{"n_layer": 8, "d_model": 192, "n_head": 6, "n_kv_head": 6, "head_dim": 32, "d_mlp": 192, "vocab_size": 1024, "activation": "swiglu", "norm": "rmsnorm", "norm_place": "pre", "norm_eps": 1e-06, "positions": "rope", "rope_base": 22100.0, "rope_fraction": 1.0, "qk_norm": false, "attn_scale": 0.177, "bias": "none", "tie_embeddings": false, "parallel_block": false, "init": "normal", "init_std_qkv": 0.0281, "init_std_o": 0.0, "init_std_up": 0.0281, "init_std_down": 0.0, "optimizer": "muon", "lr": 0.00144, "lr_mult_o": 1.5, "lr_mult_down": 2.0, "beta1": 0.9, "lr_head": 0.00525, "grad_clip": 1.0, "warmup_steps": 200, "schedule": "wsd", "decay_fraction": 0.926, "decay_shape": "linear", "final_lr_fraction": 0.0, "batch_tokens": 16384, "seq_len": 1024, "doc_mask": true, "z_loss": 0.0001, "train_tokens": 120300000, "steps": 7343, "dataset": "wikipedia_en"}
MLP neurons of a small language model. Each row is named by its layer, matrix (gate and up: input weights) and neuron, and shows model dimensions 32-159. Each number is 128 + 24 x the weight over its row's rms, rounded and kept within 0 to 255. Numbers have three digits each. A neuron's up and down rows have the sign that makes its largest values positive.
After each neuron's rows, "fires after" lists the tokens most often just before its 100 highest values on Wikipedia text that the model never trained on.

L4.gate181:156111123100113121134101122117139151164167115118116094139146139153118076129126123090101132143107141134129117098118121120117147107115163056140162104167143123125121147127134144142095119130112123092102125127147146111129118091100070137148144116135120130094117119155141145119094162133132155145073174109092147107148160102168104124162133132099136150147132129134124134142134126130149166131142
L4.up181:091113135124114097083061143155153122145168087139134122113120116179061109104143114132165126190159147117102112117108131112095105147169134152120128115142155110153086161116141158139135125104158109131148103103152137126146133144113123147146117119144089121121124107167120170140125171155115128147114203127085106138093139079156103097077132148143158124149111133134141133129130135123078127129108
fires after: " e", " D", " res", " he", "al", " Com"

L4.gate18:195111109108066097134130149161117145177126111141167106162118118137170102105074119140148145168126152092108117104127130150146137102124092072147120110121127083148120107105158090141142150148128138118117094126151131167103125140120105162109153129125112163116121149128121142144145102113097182129118146093133147111117161148132103108145116169104114108154155091110183118157134146148111125119147
L4.up18:136133102098114120161134127170112126176115118140129098139125143098141089123149156118153162155142089144138121134114149149143169125141085082128143116100111137136116136106133095136161132129095110101092072146128165150164090110102148111123113147143094120143102139137097108169125135134155160088146115095121083090149138167103070145133141171106105143139115065097160132113138119168159112141163
fires after: " comp", "irect", "ap", " col", "res", " comm"

L4.gate1:166120095129141117135145102121190134122099179121128129137121089076123146100139120167147131141079158142120101084115168150124116112138147095143136100120123086121112146145118155092118118117157129097115165125148134132117134115154155128153116109157135110072135094125137119132101120086137125162163183121115105122114147143146147155135150125094112121135176136120095116168154156171107158126095
L4.up1:117141126128135103119132144144141176133137101105159182111167146194130128121176138141170120151145128137113157150129116121106128113114145119109126131121148139141128157136144109099145138149100120095112135101092141126101103131076135146089127143116144154135131110127149132166131122165137132127075123132099127143136141110117103171120135132112141082156168121134087141163111158133133127114103
fires after: " Al", " or", "A", " ear", " Car"

L4.gate25:108103111121151090144149114163161105134068158148124122072143121113160126138122097145108096152113115144126166087130135131092120184133165133083082155120149123123118105114091147113140100117119098147128102123113115101124117123125107118124130111130177093130094121135154127172143134135131121129090103132080076151157150126110087169088103124112156149142165102097095114107153188144149125116113
L4.up25:146132110132102091086154138111137133111162129137141159115097175131154115130159167108186152099122122140114146166149139114120177097142143155123092084113130076091092131102122095155150141115108159103123116142064122135130176131109094099102129127168093128127170154112138095159157151151123161120142114141137138161116131136136129164118140140122142125131131114136131109127060089140141112112119
fires after: "\n", ")\n", " t", " kn", " "

L4.gate85:139116101101131143136165139144139151108147187121083077087132134075165108157175118156137123128120106150107128147151134120106125117133112098105111119145170136131112144071149146138130126095116152161109144129125075110128106152112108123112100096078114134092110126122143134158090100158119143146126147166122131096111126149132149142084150143130093115148166118140100152085094121136129094114093
L4.up85:108120101149101135150149122124113133137130128181145128143149123128157093122113162091140141118120124158159139136109130161115147147159154121095132103165085133107107108152116100125167187103123120167138140098082115134157148126153092126102112145130116154111185125121109142126143097125136170111119140115143141091145137137165134103144146159128141142168113151124142113156119128120148108107125
fires after: " sc", " l", " th", "id", "i"

L4.gate139:146115141161164095107126116167109112146117162121158144105148154132110120144106141143145117129115066091125121142088153173143107148098138163122135120157149128129103124163120110108131197149121128146113123146152169118141064135087106147164134140093117114111118146123113117127170137143132103089153125172145136102115107158132148092109093138110117097132098150146073127119129147125070144142119
L4.up139:112143126184147060150131165106132107144111132111129077101101118102154158110095163112135124119137099100115175161114133149117089141096115099114104148135177142156125161141146087106123167095107163137120115141106122110108132121114128142123089112115131162169125103170117104163117098148124117110165105152132114111148140107130137142089137134120096147119113150142154145108118130110123157150163
fires after: " I", "I", " \"", "A", " an", "."

L4.gate122:126150133132102160142145134118107181137105125137149135123127104125087149135094135121141134099132102122146101129115133109139163164131141129099129160102170102109112129117137161092079099165112099139144129117105024148129128130154166140151143124127118098152127165111162145155147094125154127121157114117096107152129079131089127125128116137099104118102108122111089128087125102131112138110154
L4.up122:127105154167069154140137104105118114105079127147093121173114118153064147123125146109100142154124153141128095169160129108154126137151125136073141153085108113154118115154164131115067131125141109123122131101150113077147125092093142168120154106115120152096133144117109076137104110135131135089155123103084122154105120145129179095128099093100108107100140124107116106116105127140081124090148
fires after: "201", "199", "200", " a", "198", "197"

L4.gate22:125152155160112135133119156102136138134105099123132086149118125101135170125167143165132147164148103170168145112107110131166140127175093150149140149137116125155110083128111144141082090134127149143138146094155091111129142108130132089112138116142163132092170115161177133113142125112105116171121151146108065155102112093124091169134141107108125093149114109099120146134124106135094097155128
L4.up22:113164072166116102130153177133110115154120148155134105144143112135130148129125121146137143154137151115137139115104094153125128141131087148138108143102092141142131157158070087111106097126097168105134122110108131069121114147096116133098139127099160113159146115134162116110127138163120126108128110141133135188114166100137104160163113105104145175154084134103148153143122130139157137213135
fires after: "e", " de", "ter", " with", "g", " w"

L4.gate111:107119146172098120127130121140132147165130176105139125083135107119115141129171141127117064112160130101148101069125145162146117165172141119106119120179120118109155170151156135055178129120148135122143169086100137131119136157134136136142119115116161101146142122144099149134128122142117081157148145168155096168078161118136141120110141118118137116157139119129134117143131090116107099106146
L4.up111:104128096142106129127143109175132123125106144098148142115139125129119119112160101129134102144166102151127093134144125143137138112151155146127156111132131087119147119139103100080107142114113104154128146138138124119122120110085111060115116097174108173115124135119117097102090136146159162137141136132084153144124134114158093130106114133128113102149175117096168081116178121143141121085129
fires after: "t", "-", "A", "th", " B", " H"

L4.gate15:137097111119112108126149128132126149151146089136094109160127128141121147114107142106168123131122096145140131112147106109135113134080091153138097171150156130101156125103143116070165120093134152118130139138124122112131079076144141165119109123148129119147094107166147136128074142158096139119128149130075151152153131114111140060110128131148128198141128119134151126115143143131168109130140
L4.up15:111158160132124143117141084120080117104131120141127146108149139131145108112140180140131134075128138145137191102101143176128133158176155126138143126120145125094146121127135114159162124168145101158121109144119118127137141118154101081104149127165103122120143109158129131099096129100158132104131113134177151123157105110123143113174143106115142131116140100165107091123133158113120136123133
fires after: " J", " s", "ack", "un", " S"

L4.gate38:179172122136110114078158151157142149128130140104172118087124160175173089139114143131130081164115159162127086081154108157114111137147116132144113149149178086106115112153147140136110126120151124147134139079131109097162105114163127157115127129099094121121129099072141101144160108149111121138141127186120116176137130112145161130153132108135082123106121088125119113141173136133133112129114
L4.up38:120082186123183106101139120146115126113110153086142103060147099155107133090144078170130117127135150139144132087189146125107121133146121138087130154096120123156144111147124111162093149112101128142136118103088127132149111140166120172136150146126116118136124125110148098148105118129122119087164165163122097137094105120155123109182147163112118130106155101143130086106135136107127069141111
fires after: " ac", " att", " sp", " r", "ch", " At"